MLP neurons of a small language model. Each row is named by its layer, matrix (gate and up: input weights) and neuron, and shows model dimensions 0-127. Each number is 128 + 32 x the weight over its row's rms, rounded and kept within 0 to 255. A neuron's up and down rows have the sign that makes its largest values positive.
After each neuron's rows, "fires in" lists the words (lower case) most often at its 100 highest values on Wikipedia text that the model never trained on.

L9.gate284 [106  89  64  98 149 134 157  63 168  89 130 152 145 139 238 127 136 125 117 120 147 153 110  94 101 124 156  75 138 115 171 129 122  83 192  98  84 132 114 148 130  96 144  67 104 142 172 120  94  96 139 104 123 148 157  96 152 139 127 127 138  97 114 155  64 149 106 151 133 104  87 118 171  67 150 161 124 166 158 155 138 125  76 129 140  65 126 142 137  47 147 120 183 118 137 130 113 150  75 101 127 107 149 166 116  59 149 127 132 167  74  85  92 113 150 127 115 119 183 155 140  83 107  86 177 113 150 168]
L9.up284 [169 116 100 120 108 140  95 117 170 112 133 105 101  60 171 109 108 105  96 173 134  91 105 101  91 138 157 157  85 124  94 167 125 185 179  72 138  61  78 171  91 185 154 162 107 107 159 157 118  64 126 103 149  88 151  85 128 184 156 112 145 121 134 124 125 138 118 110  89 148 111 153 140 131 118 117 126 131 110 131 142 154  68 149 137 104 108 162 141  64 175 140 105 101 144  86 128 179 142 114 116 117 152  79 144 139 129 155 101 103  94 131 196  83 160 126 117 153 176  92 134 121  87 105  81  47  96 118]
fires in: "is", "was", "almost"

L9.gate1015 [159 144 101 129 168 168 138 129 177 111  95  83 171 157 182 102 116 186  74 155 133  86  81 146 121  67  96 122 132 101 135  87 134  92 202 121 112 159 124 150 167 140 147 124  92 112 130 105 168 135 141 140  82  85 156 154 190 117  65 165  61  95 141 172 101 135  77 139 151 162 103 151 138  69 130 165 147 100 138 144  92 150  97 122 101  99  78  79 154 138 164 123 123 111  99 142 152 131 138 149 143 152 166  98  92 123 134 124 130 131 117 129 135 146 190 139  75 108 174 148 108 121 114 134 142 108 172 109]
L9.up1015 [158 149 202  92 102 164  82 182  69 119 205 131 151 171 137 184 133 176 157 143 145 109 154 114 133 107 151 107 146 115 157 136 116 112 171 153  93 139  62 100 167 153 109 124 150  92  75 111  98  63 176 171 114 103  94 172 183 147  94 150 136  59 105 191 115 114 157 118 129 175 118 122 149 121 172 158  93 176 162  71 107 103  93  69 124 154 160  83 133 119 140  71 141 124 116 140 143 102 120 135 152 177  91  53 165  92 177 132 110 152 160 139 177 144 129 137 135 135 112 100  89 157  83 189 114 114 152 148]
fires in: "was", "not", "soon"

L6.gate307 [158  61 153 118 191 146  64 152 139 121  74 120  87 102 138 126 128 137 147 171 111  95 155 104 100 106 136 130 112  90  97 200  79 102 188  90 103 133 120 161 156 146 121 102 119 214 117 117 104 176  92  82 129 124 127 143  87  67 121  64 126  97  98 108 152 210 123 144 147  99 198  94 148 110 173 157 172  95  87 121 172  50 183  75  94 121 114 125 141 144 133 165 163 129 117 126 114 118 146 134 149 129 123 163 156 140  70 152 184 101 146 144 129 130 112 182 131 158 139  87 100 126 187 134  93 132  88 140]
L6.up307 [117 143 132 138 157 103 140 185 107 175 154 160 144 138 110 105 121 119 155  96 120 127 138 134 151 163  95 123  92  72 113 136  97 117 136 178 125 121 145 135 179  93 116 149 140 153 129  92  83 148 168 121 192  96 117 105 179 111 171 154 149 126 137 109 186 102 111 167 106 108 127 157  88 132 110 166 138  54  93 128 102  39 177  49 175 129 144 110 137  93 112 178 128 189  66 178 122 148 100 104 111  87  86 103 123  76 106 180 132 181 131 127  74 112  94  77 129 137 119 122 120  95  99 147  99 105  97 167]
fires in: "where", "make", "anoual", "which", "how"

L10.gate998 [179 120  82 100 180 115 168 171 132 172 160 124 109  94 152 121 138  97 155  79  78 100 131 128 216 113 158 110 148  88 118  84 159 101 115 127  80  43  80 110  74 151  76 128 170 168 116 133 187 101 139  81 121 149 126  65 130 129 129 137 155 117 106 147 139 128 114 122 145 131 135 106 103 132 176 104 101 125 144 107 176 153 132 110 113 108 155 142 117 150 113 120 112 164 181 112 134 132 135 171 167 135 128 119 153  96 177 157 138 146  92 116 191 144 149 167  99 172 205 201 207 135 126 178 134 139 147 185]
L10.up998 [139 131 119 138 174 181 166 158 100 130 142 126 131 110 101 121 190  79 105  98 113 106 119  85  99 176 191 130 137 167  64 149 171 125 101 189 179 130 235  97  76 168 152 176 117  94 122 182 148 145 114  81 100 134 108 104 124  96 154 177 118 139 131 117 124 186 160  89  85 117 125  49 148  87 135  63 111  92 109 144  78 165 156 119 142 103 163 128  94 103  73 122 164 185 130 138 232 129 154 121 164 195 155 126  75 208 112 140 132 123 109 144  85 114 129 113  82 134 163  97 172 122 123 137  94 169 136 154]
fires in: "the", "of", "elected", "as", "was", "and"

L9.gate430 [125  68 131  90 138  89 158 152 135 180 162 110  99  89  72 151 139 142 113 128 137 116 133  71 165 118 145 108 177  80 127 160 178 105 162 120 121  93 152 122 118 109 131 104  72 136 153 118 160 103 137 120  85 144 133  91 109  88 148 105 155 182 197 141 102 115 126  97 115 107 180 153 111 135 160  94 201 114 188  85 132 152 149  85 130  75 133 100 205 144 176 132 126  84 152 178 163 159 142 202  63  93  90 141 154 176  79 156 143 133 147  68 149 145 119 171 130 101  87 102 156 173  90  79 103  84 155 152]
L9.up430 [134 109  68 174  69  86 111 114 165 151 119 102 104  96 146 118 143 161 121 183  92 158 165  94 121 151 117 156 121 115 134 183  95 134  96 152 170 181 172 151 155  90 119 147 127 155  97  62 199 110 159 102 125  96 143 115 137 139 160 131 143 129 127 165 153 120  91 146 124 134 137 130 140 177 153 185 145 108  86 108 112 143  81 145 138 104 126  97 119 167 134  67 153  72 132  96 160 166  44 114 173 146 103  51 105 200 128 142 161  75 145 184 140 115 112 142 123 134 171 135 231 100  95 143 144  80 104 114]
fires in: "on", "online"

L10.gate389 [163 123 144 114 118 154 139 152 185 127  80 168 123 200  82 159 104 109  87 166 155  90 141 111 154 142 115 128 102 130 110  88 175 115 102 178 115 134 156 155  90 161 113  64 107 105 101 142 121  99 137 135 140 148 116  97 139 149 111  95 116 140 164 142 173 171 149 122 135  69 125 121 145 140 104 142 127 124  70  82 155 133  61 134 129 146 143 107 111 197 124 115 165 143 145 180 102 144 147 128 115 200 131 146  82 113 161  87  78 176 109 126 117 129 129 119 168 162 148 163 164 112 144 119 107  83 133 154]
L10.up389 [114 110 153 115  67 171  96 116 159 117 158 151 105 116 200  82 139  81  84 177 135  60 100 109 116 190 127 156 101 130 136 121 182 136 108  61 150  90  57 159 196 117 128 170 153  90 146 177 152 117 148 155 208 115 163 137 146 142 107 149  92 134 125 172 112 171  99 168 125 112  69 120 140 137 124 103 158 160 140 129 110 122 136 117 132 119 106 167  95 147 127  91 133 124 102 169 149 110 108  88 171 181 146 139 113 130 132 165 152  90  90 126 171  89 125  84 110  73 111 131 102 149 169 119  89  65 110 187]
fires in: "a", "s", "an", "his", "solo"

L9.gate362 [ 97  58 147 106 183 106 115 111 150 136  90 108 141  73 163  83 107 106 103  87  71  75 139  97 148 141  96 124  62  97  64 174  90 173 164 168 157 108 100 128 154 128  98 139 126 135 131 103 182 110 126 132 134 204  56 101 124 156 147 153 179  60 126 111 182 113 115 160 163 185  98 120 181 156 112 130 138 114  99 139  83 167 117 153 162 158 129  92 151  85 149  90 138 103 124 101 200  87 117 164  70 122  96 137 148 109 117 130 138 130 133 128 136 138 112 129 117 121  82 150 110 101 167 132 132  59  91 166]
L9.up362 [141 174 109 183 172 132 103 121  97 128 128 100 170 150 147 146 107  81 108 158 154  87 131 131 190 131 202 182 124 103 144 110 132 105 126 110 124 142 125 160 130 108 123 137 111 122 174  99 142 133 136 126 114 197 165  62 137 112 141 154  75 166 118 116 119 188 127 147 127 119  98 131 121 119 122 124  84 133  81  98  50 134 113 144 189 104  88 172 192 101  99  80  46 142 137 132 163 134 151 151 124 152 137 124  94 110 163 144 122 157 127 107 139 136 155 126  89 118 113 104 139 164 126 134 167  99 175 123]
fires in: "of", "s", "has", "for", "have"

L10.gate234 [122 132 117  43 109 135 148  95 163  77 139 154 128 168 169 114 162  46  97 105 123 153 101 127 127 118 111  72 111 155 147 101 171 143 124 132 134  75 115 165 105 146 124 122 105 177 195  89  79 113 133 125 187 153 142 195 109  48 134 143 137 115 117 192  85 126 107 138 210 117 119  83 111 146 100 137 112 148 154  71 121  99 121 128 120 129 131 137 127 151 134  99 163 136 162 154 149 138 123  98 120 120 107 112 125 148 192 114 110 162  89 166 137 123 143 138 133 157 147 135  90 142 111 138 170 158 191 126]
L10.up234 [175 107 155 146 119 131  88 117 156  79 171 137 132 122 181 199 167 138  87 111 151 148 152 129 138  88  88 181  99 123  73 101 123  90 116 125 128 132 105  92 166 139 164 177 155 101 128  38  90 102  82 143 108 128 147  90 124 155 173 212 139 110 121 136 133 111 123 113  89 140 150 145 115 115  84 146 137 127 136  98 146 138 112 121 137 149 135 105 130 143 182  91  76 159 110 138 138 144 128 169 129 105 147 139 129 129 177 153 129 137 165 125 187 147 138  82  48  56 102 151 119  91 140  73 174 148 143 143]
fires in: "was", "is", "always"

L9.gate89 [ 85 101  85 172 135 173  97 151 112 216  92 131 120 179 174 122 114 101 172 136 111 119 141  95 126  85 161  96 167 122 117 159 153 100 148 140 166 144 162  97 133  91  87 116 128 138 135 115 112 181 168 147 153 160 146 163 163 154 149  99 140 144 101 124 111 120  79  83 130 123 136 158 198  80 142 119 132 117 187 100 157 144 131  56 178 155 169 114  93 166 183 173 124 155 148 192 146 146 150 120 125 131 113 109 160 127 126  79 160 224 120  64 125 170 124 187 162 126 132 161  92  98 183 135 157  91 105 115]
L9.up89 [151 132 149 123 132  82 145 142  94 169 123 135 138 131 136 121 105 116 155 124  75  94 144  69 113 141 114 126 124 130 150 107 125 159 166 158 130 218 122  88 132 107  51 117 121 108  79 137 113 120 156 171 117  45 137 130 123 131 152 107 140  98 159 119 109 112  84 177 120 159 161 129  54 146 129 103 188 161  72 119  83 220 163 123  83  74 139 126  98  96 146 172  88 130 168 157 124 191 113 105 162  78  98 133 114 126 101  72  78 117 144 194 133 105 148 164  62 141  99 140 122 167  96 105 141 103 122 146]
fires in: "on", "as", "under"

L10.gate778 [180 159 107 133 114 113  58 194 119 103 130 170 100 127 122 126 110 190 135 152 124 106 110 150 162 122 146 159 115 206 140 216  84 150 116 103 107 125 116 116 142  95 104  81 109  92 123  95 145 138 146 175 168 160 173 122 135 166 147  68  49  57  86 117 125 164  83 115 112  95 128 129 104 155 147 128  57  89 118  99 112 144 102 169 167 148 120 135  75  69  90 139 135 109 145 172 118  98 157 114 103 156 150  62 124  66 174  85 144 168 112 100 138 122 122 130 111 134 171 100 103 189 112 113 130 167 134 128]
L10.up778 [ 77 127  93  79 165 129  94 137 131 150 160 102 137 151 144  51 100  88 169 138 172 142 152 158  95  89  82 148 154 116 133 108  76 176 155 156  86  84 131 141 144  96 124 141 108  82 127  77 179 147 169 114 145 101 124 147 112  95  97  69 130 122  79 135 149 137 137  78 183  52 113 113 163 180 101 103  98 109 119  85 137 162  92 130 143 121 132 119  87 138 113 145 136 179 117 162  99  99 126 144 145  90 123 139 131 115 107  66 112 131 116 153 174 198 143 115 127 162 135 126 108 150 133 104 156 142 147 133]
fires in: "of", "by", "as", "for", "in", "without"

L6.gate66 [ 76 155 132 101 169  90 123  92  87 150  77  63 118 130 123 112 190 131  99  97  98 144 102 138 127 157  99  54 103 124 131 149 105 113 167  81  93 128 148 116  75 162 116 110 120 125 116 144 110 132 185 154 127 122  98 154 194  82 151 135 152  88 137 171 125 118 149 145 162 218 129  18 146  86 127 107  84 110 147 101 123 139 111 115 135 133  84  98 155 141 152 122 122 127 156  95  99 142 176 157  46 114 143 148 137 161 146 165 137  93 124 152  60 106  87 171 122  97 148 187 151 165 113 166  98  94  88 148]
L6.up66 [106 101  90 138 197 139  89 113  89 140 119 129  60 104 124  93  82 177  84 153 107 162 149  57 127 126 137 153 155 165 111 166 114  91 145 108 163 171  94 161 206 146 124 128 118  89 152  96  45 154 139 137 131 145 146 110 134 130 144 108 112 116 114 155 114 132  85 107 131 126  97  73 180 128 163 159 132 171 145  47 107  84 105 167 173  94  92 158 121 142  73  79 119 181 117  97 147 166  65 131  92  89 120 110 129 170 149 157 151 147 107  71 121 126 153 104 132 150 152 111  59 152 102 108  85 114  78 163]
fires in: "with", "have", "has", "format", "formal", "had"

L10.gate934 [ 64 102 174 126  74 133 129 160 142  86 178  91 103 119 128  74 168 170  87 103 120  80 145  70 162 152 121 177 128  84 130  93 109 175 170 153 104 146 114 133 144 124  87  86 115  91 205 149 136 111 114 125 116  86  81  88 201 150 170 137 153 150 124 138  73 201 114 176  41 224 144  62 157  98 141  87 103  74 109 103 122 197 125 134 129 146 132  91  59 120 126 111 117 129 111 111 146 129 140 171 153 131  76 152 168  91  98  63 114 154  94 105 149 171 169 162 157  70 158 119 163 149 141 137 146 163 130 116]
L10.up934 [123  73 103 161 126 186 105 109 173  99  87 158 113 169 128  50 151 110  73  92 136 173 140 123 110 143  78 147  94 113  83  70 167  90 109 145 154  93 160 169 156 105 126  99 139 115 143 155 138 231 179 139 141 129 186  96 133  93 110 161 158 125 100 125 107  71 100 119 146 128 104  60 135  83 144 191 118 134  92 136  77 170  58 136 102 145  90 117 125 157 160 187 166 152  84 140 144 150  97 113 153 172 129 131 166 173 141 175 106 141 131 129  97 112 169 208 118 140 115 112 166 145 148 123  94 168 192 103]
fires in: "a", "and", "of", "the"

L9.gate787 [181 126 147  96 155 116 118 122 142  81 144 148 179 127 202  86 144 151 155  92 170 103  78 112 185  91 149 181 122  73 142 125  78 179 123 108 191 145 134 141 115 120 149  94 134 108 106  93 114 119 113 175 197 108 117 120 134 121  70 172 105 135  67 115  86 143 151 156 113 150 152 167 110 156  98 144 141 112 197 148 127 140 117  77 148 124 109 138 151 184 112 130 110 152  83 140  65 149 151 161 155 138 137 154  84  93  94 120 158 141 145 110 106 106  97 127  71 210 127 146  78  70 122 107 203 153  95 116]
L9.up787 [104 150 151 135 121 125 109 176  98 158 116 135 100 106 215 104 100 121  85 128 164  99 158 149  71 126 115 189 119 124 148 137 132 159 117  89  92 126 142 108 140 108 111 113  97 149 149  84 147 149 156 135 164 194 176 121 125  84 120 103 111 122 105 121 139 172 124 151 141  94  91 150 135 116  80 151 138  74 155  99 152 140 168 100 102 117 213 144 125 176  72  99 158 115 140 113 103  99 159 131  97 173 126 180 113  88 102 160 134  89  71 157 114 161 122  55 189 137  88 102  46 131  72 117 135 114 141 109]
fires in: "from", "of", "s", "like", "is"

L10.gate771 [171 163 117  98 129 184 140 157  67 168 122 104 114  92 132 120 180 164 153 155 183 136 176 133 118 104 117 198  75 126 144 132  93 150 122 138 116  80 109 136 157 180 121 162  87 109 139  96 152 116 113 142  89 136  82 100 109 192 111 143 158 104 102 101 137 153 134 113 169 136 156 183 133 123 137 198 172 126 144  82  85 113  97 127 185 175 123  86 151 133 179 114 125 103 211 130  73 134 169 194 105  83 133 117 138 111 105 139 112 114 134 148 148 160 103 102 137 119 139 131 178 155 118 141  52 124 118 147]
L10.up771 [106 186 168  96  95 124  81 113 134 124  86  78  63 130 178 134 102 164 129 196 103 135 120  76 174 104 146  99 142 108 108 123 125 115 125 125 133  91  74 145 193 105 116  57 106 185 148 132 131 106 122 154 168 124 107 119 208 144 143 170 191 147 133 161  88 103 111 177 151 160 103 114 116 143 174 109 193 107 143 154 140 108 123 131 160 101 149 120 126 145 151 134 131 153 132 114 124 114 130 144  90 169  95 128 115 147 113 179 114 128 187 160 166 142 118  57 166 106 152 166 135  97 111 139 150 160 145 136]
fires in: "in", "on", "injured", "of"

L4.gate988 [109 171  81 162 142 122 174 115 161 109 125  34 148  71 164 143 134 111 150 144  89 135 116 125 169  75 109 141 122  97 186  97 175 173  79  91 124 145 112 178 108 128 182  85 139 116  79 133 142  76  94 145 170 126 150 163 122 135 163 128 104 154 157 128 129 124  65  63 176 119 168 157 137 132 172 111 184  97 100 102 144 147 118 174 119 125 128 163  91 107  84 134 153 158 128 165  97 153  79 149 110  97 160 139 120 115 113 146 132  99 154 149 117 103 134 131 108 145 126 153 161 122 111 142 139  88  84 136]
L4.up988 [ 86 156 111 178  87 110 166 165 154 116 135 135 124 116 110 184 155 182 117 122  93 128 169  98  80 129 129 148 125  52 132  40 139  77  89  25 125 143 146 119 125 142 135 144 141 184  97 204 130 143 129  65 194 128 184 136 182 121 100 139  83 137 137 112 113  99  80 127 131  89 190 113 126 152 162 127 140 171  98 116 141 180 117 197 148 141 106 151 115  93 103 138 143 141 141 116 113 151 102 108 129  88  51 123  91 145 136 138 151 107 123 135 126  91 169 161  46  67 158 104 114 152 123 130 147  78 114 104]
fires in: "an", "another", "occupation", "female", "website"

L10.gate277 [108 103 125 125 137 109  85 171 169 151 143 113 119 122 166 121  80 136  91 141 127  91 160  73  28 135  88 108 124 176 174  84 105 167 117 110 134 125 103 109 111 119 119 139 124 157 104 174 167 134 149 122 146 119 142 109 121 121 150  87 106 103 162 137 162 104 120  86 100  87 143 123 128 151 128 161 144  89  39 111  87  84  86 139  97  73 180 103 124 148 125 128 179  96 158 109 127 186  73 182 138 155 149 119 108 106 150 110 149 189  81 114 116 115 201 118  81 104 149 167 145 137 110 142  43 150 137 131]
L10.up277 [104 128 110 112 136  95 118 159 130 136 182 117 146 116 120 146 163 102 106 146 102 149 168 130  95 209  67 117 159 151 143 171  61 130 111 109 116  48  81 185  98 170 150 138 140 151  84 134 141 171 146 115 165 118 201 107 142 170 178 112 133 106 108 128 138 144  75 107  97 132 137 113 149 180 185 159 120  99  43  90 131 144  70 112 121 133  63 163 110 148  89 162 113  87 108  94 133 121  32 189 148 117 113 140 173 150 170 146 122 130  99 104 139 151 120 109 135 126 147 135  85  94 119  72  62  89 162 138]
fires in: "an", "another"

L9.gate502 [ 90 104 112  95 154 135 100 200 124 160 109 133 144 108 159 116 149 151 166  86 115 122 154 130 156 121 178 207  90 102 116 163  85  99 131 140 118 139  84 108 101 116  74 147 127 121 144 138 103 218 125 124 143 127  72 125  74  46 117 139 146  66 141 167 119  81 114 115 127 113 115 172 115 111 101 164 112  89 153 164 137 148 141  31 143 169 165  74 179  88 101 162 135 129 137 135 118  89 153 134 123 129  97 110 128  82  92  68 170 169 131 163 137 105 107 123 152 154 140  86 158 153 101 102 137 148 147 131]
L9.up502 [112 118 134 110  90 175 162 128 107 123 140 121 148  70  90 130 111  80 197 194 162 139 191 214  75 118 154 166 139 151 126 136 108 163 118 168 119 163 127 111 156  76 141  69 101 133 204 161 150 179 100  85 145 128  73 137 106 137 136 144 136  76  69 112 149 107 157 143 130 148 106 172 116 160 131 155  72 146 149 142 150 118 125 134 152 149 104 156 148 150 105 148 150 157 172 144 144 119 115 104 140  65 129 170 124 162 149  45 143  77  96 110 139 125 145 117 172 104 121 129  96 121 119 154 123 108 118 121]
fires in: "the", "of", "theater"

L2.gate637 [ 96  94 182 140 157 122 201 209 143  65  42 140  75 167 138 135 154 148 141 156 165 182 141 140 124 126 119 147  67  94 134 140 124  50 119 112 117 113 124 143 107 107 149 143 154 127 184 122 138 164 110 122 140 150 104 121 137 120 148 121 130 181 129 133 143 124 142 154 151 134 145  69 106 125  97 128 119 112 122 159 124 161  92 135 158  56 155 121 162  94 122 132 147  28 130 109  84 124 162 142 136 127 144 152 116 146 137 170 157 141 180 132 133 180 108 116  56 105 145  91  90  97 102  98  86 102 113 146]
L2.up637 [148 111  88  95 203 146 104 156 104  99 101 126  98  90 150 163 175 172 203 126 101 136 101 121 135 115 178 159 144 107 136 116 135 207 138 129 147 167 141 131  76 101 148 142 146 120 119 118 110 116 143 157 146 153 103 134 147 131 126 119 130 145 138 109 152 105 171 117 186 152  31 184 101 175 164 107  67 142 153 124 128  62 205 130 180 160 145 136 157 151 132 133 105 113 150 145 114 137  88 102 130 129 153 125 128  95 114 109 102 159  92 131 159 156 129 127 125 134 122 125 103 176 111 169  92 148 134  78]
fires in: "where", "there", "children"

L9.gate728 [135 131 114 126 138 102 100 171 130 136 113 163 133  98 135 145 143  94 104  75 107 150 140 140 121  71  65 105 121 127  98 173 118 130 132 139 150 112 113 188 179 111 173 154 155  94 201 165  77 140 100 141  93  88  61 126 188 149 144  98 137 129 141 158  89  97 164 113  74 160 129 112 158 114  73 114 131 112 186 155 114 147 161 136  87 128 108  92 152 116 153 133 173 100 151 162 133 130 145 115  69  82 105 159 117 174 101 113 133 119  86 121 133  96 121  95  92 174  84 117 138 184 121  73 123 152 121  89]
L9.up728 [121 105 156 161 142 171 126 107  82 179 125 134 133  96 122 131 165 141 144 136 111 152 177 142 148 130 129 147 177 107  84 102 123 148 137 107  93 155  96 155 168  51 161  88 185 133 180 114  83 113  93 109 114 111 162 136 185 151 155 105 137 172  98 158 117 147 175 126 138 130 119 151  99 132  92 166 114 119 103 146 125 105 126 189 145 133 175 114  95  97 115 134 124 138 128  95  99 108 173  98 151 125 146  54 130 206 147 112 156 142 155 105 101 111 148 166 126 187  98  75 131 144 176 112 132 112 143 166]
fires in: "the", "of", "source"

L10.gate156 [135 154 198 161 173 142 160 119 110 137 178  99 108  79  79 121 160  76 128 110  74 151 154 118 179 103 170 158 134 112 152 131 139 173 161 149 101  84  85 136 152 120 119 141 116  98 154 109 166 119  63 174 117 106  78 170  90  99 153 126 114 134 128 137 149 130 133 181 129  80 172 132 133  68  80 132 169 155 105 121 184 133  61  91 178 114 163 124 130 144  84 158  80 142 147 158 184 131 178 148 124 130 116 136 110  97 141 146 173  98  82 130 111 120 174 154  90 166  65 137 143 111  84 137 140 111 133  98]
L10.up156 [129  95 140 122 165 143 110 187  74 136  93 107 132 127 126 104 178 130 132 101 122 112 142 165 207 137 130 106 117 144  84  97 186  97 115  73 140 120 149 141 100 166 182 159 163 134 114 137  92 160 140 185 140 143 177  96 144 121  87 164  84 112 113 117 155 133 129  87 164 139 133  82  39 133 117 152 148 124 130 126 137  46 127 177 130  72 147 115 129 112  99 159 201 143 136 128  96 117 114 148 147 191 152  43 166 103 149  83 135 106 124  79 172 138 111 174 145 160 113 136 132  86 154 149 159 101 155 139]
fires in: "of", "as", "called", "a", "among", "the"

L9.gate969 [ 97 147 108 140 145 158 148 123 198 135 107 129 146 150 159 149 146 100 108 201 187 139 117  88 174  88  82 136 159  70 126 137 122 129 139  63 116 197 103  80  86 118 105 112 102 170  70 173 122 155 146 177  90 169  61 121 146 163 121 148 128 168  87 105 121 127 128 171 144 132 153  90  84 124 118 135 125 124  84 108 126 177  88 149 130 126 169 158 113 208 146 122  92 124 152 113 187  79 170 132 151 141  97 107 117  98  70 172 177  69 150 148 110 176 136 124 132 147  93 144 149 145 101  73 136 153 145 155]
L9.up969 [ 65 154 142 131 147 120 154 105 120 184  79 120 142  90 145 134 167 130  91 162 123 115 102 105 135  87 201 126  93 158 105  96 108 114 176 151 169 173 161 208  87 140 195 126 127 134  77 112 146  98 121 127 117  87  78 105 110 156 130 106  98 127 147 136 131 141  77  88 155 150 126 170 145 161 108  72 116 130 141  95 108 110 101 135  76 143  86  94 171 106 136  56 107 162 140 157  87  96  95 127 130 131 118 169 139 113 124 152  99 115 135 114 203 159  98 140  98  97 149 103  90 159 162 128 141  94  79 143]
fires in: "at", "in", "during", "by", "from", "following"

L2.gate753 [ 89  82 123 121 166 119  75 104 134  38 124 195 198 124 158 169  99 165 119 175 142 105 113 195 129  97 106 190 118 136 132 147  99 120 124 128 158 172 100 174 110  77 205  76 124 128 104  99 181 154 164  95 129 160 113 132  78 112 126 122 145 144 103 139 130 162 116  95  89 139 119 183 125 181 121 169 114  76 122 121  98 141 150 107 116  97 123 150  79 126 184 110 170 154 135  93 152 122 134 173  95 140 145 146 143 133 125 118 138 172 154  74 130  84 191 107  60  82  68 119 129 125  80 153 144 105 158 115]
L2.up753 [149 120 105 113 175 144  99 106 142  21  90 213 127 113 147 155 136 154 128 194 137  58 136 198 117 107  88 206 121 131 124 124 107 107 135 142 151 189  91 167 113 120 169 106 158 122  90 102 182 132 135 150 130 165 118 147  89 137 123 136 117 181 122 135 120 129  99  84 119 119 105 174  96 150 112 145  95  61 145 112 144 145 156  91 105 120 106 132 136  65 164  67 180 105 146  71  90 119 138 139  76 145 175 125 162 130 129 127 110 151 171 105 106  82 164 114 101 124  57 164 123 152  68 120 123  91 161 110]
fires in: "time", "this", "research", "it", "life", "she"

L10.gate21 [ 95 141 108 162 110 163  88 153  87  96 158 130 184 108 167  95 179 152 100 116 172  96 113 116 116 112  96 121 115 206  83 115 140 126 180 104 179 127 101  73 138 170 134 115 140 118 106  96 179  82 126 173 160  79 172 150  93  95 123  62 127 100 151 151 122  77 126 128 107 133 169 130 171 155 162 162 103 115 110 128  69 122 133 115 149 133  92  24 143 118 100 119 122 152 157 102 143 101 145 131 154 132 111 157 141 161 103  70 171 126 109 108 113 130 143 124 124 149 157 110  75 150 109 187  98  61 122 113]
L10.up21 [105 199 187 121 153 128 153 123  69 169 127 129 148 140 111 115 113 124 160 123 103  79 149 145 119 227 120 151 126  95 112 150 213 127  93 144 135 117 133 148 118  97 100 126 126  80 121 155 109 138  97  95 104 190 161  52 119 167 115 131 157 118  76 144 129 146  96 175 135  84  92 121 163 108  84 153 109 142 104 147 121 150 137 137 163 174  96 132 114 161  79 189 167 171 111 131 202  42 160 110 107  98  95 120 164 126  82 124 137 122  87 140 112 109 112 152 113 137 129 140  94 119 145  76 140 110 166 135]
fires in: "to", "and", "for", "by", "s"

L2.gate743 [104 156 140 128 162 124 170 140 138 140 172 150 114 103 128 154 129 139 139 118 168 145 117 117 115  99 130 138 145 118 116 191 121 151 142 146 103 132 121 159 110  89 126 146 167 162 163  85 161 101 145 135 129  69 140 153 109 103 173 147 117 122  98 133 112 137 117 149 115 163 145 169 106 166 103 143  85 104 109 142 168  94  98 133 113 154 162 159 127 186  81 182  92 145 121 155 128 163 115  73 128  91 142 106 104 115 241 151 186 117  93 133 118 184 130 164 152 171 104 143 115 168  65 167 142 118 129 131]
L2.up743 [ 56 138 135  98 168 167 140 131 149 155 159 125 117 130 110 162 157  99 178 198 101 187  87 161 166 136 118 174 136 143 115 155 125 125 146 112 101 122 192 164  73 114 136 120 147 171 110 135 107  75 105 153 144 117 153 100 110 154 107 121 139 104 108 151 133 168 152  99  65 186 141 158  72 138  87 118 173 176 111  83 166  81 110 181 125 117 132 134 142 146 132 201  89 132  68 101 133 160 118 133  99 148 103 112 172 131 189 100 153 105  59 123 120 141 126 147 137 148 159 122 162 139  79 141 160 148  97 119]
fires in: "such", "known", "same", "bucharest"

L9.gate829 [103 140 155 183  79  77 162 134  83 115 115 157 125 194 110  99  83 175 128  79  92 137 114  89  68 110 132 155 178  96 129 141 119 141 160 146 112 153 166  73  87 148 147 128 151 114 135 192 109 160 122 123 191  80  96 116 133 136 176 217  83  97 117  76 137 155 102  92 129 132 164  98 163 177  83 108 187 105 131 155  89 110 124  87 123 113 105  93 143 108 104 110 130 144 115 130  84 132 164 138 106 166 129  88 133 155 114  75 102 109 138  98 165 160 134 133 168 136 150 128 158  86 111  86  73 106 112 120]
L9.up829 [143 161 119  92 199 128 134 153 168 112 142  70 104  80 123 110 134 163  82  83  81 126 172  90 109 156 158 172 180 110 104  67  75  78 166 164 192 103 119 103 127 161  94 146 137 151 143 160 172 127  94 151 215 111 149 104  82 125 158 101 118  88 151 136 167 152 128  43 132 127  75 133 104  89 116 151 155  83 127 149 148 182 164 138  81 138  99  99 127 160 170 171 108 145 109 169  95 161 145  64 116 192 146 121 156  66  97  86 183 123  70 102 140 134 160 128 167  84 160 169 142 157 153 123 118 172 112  93]
fires in: "the", "of", "and", "in", "on"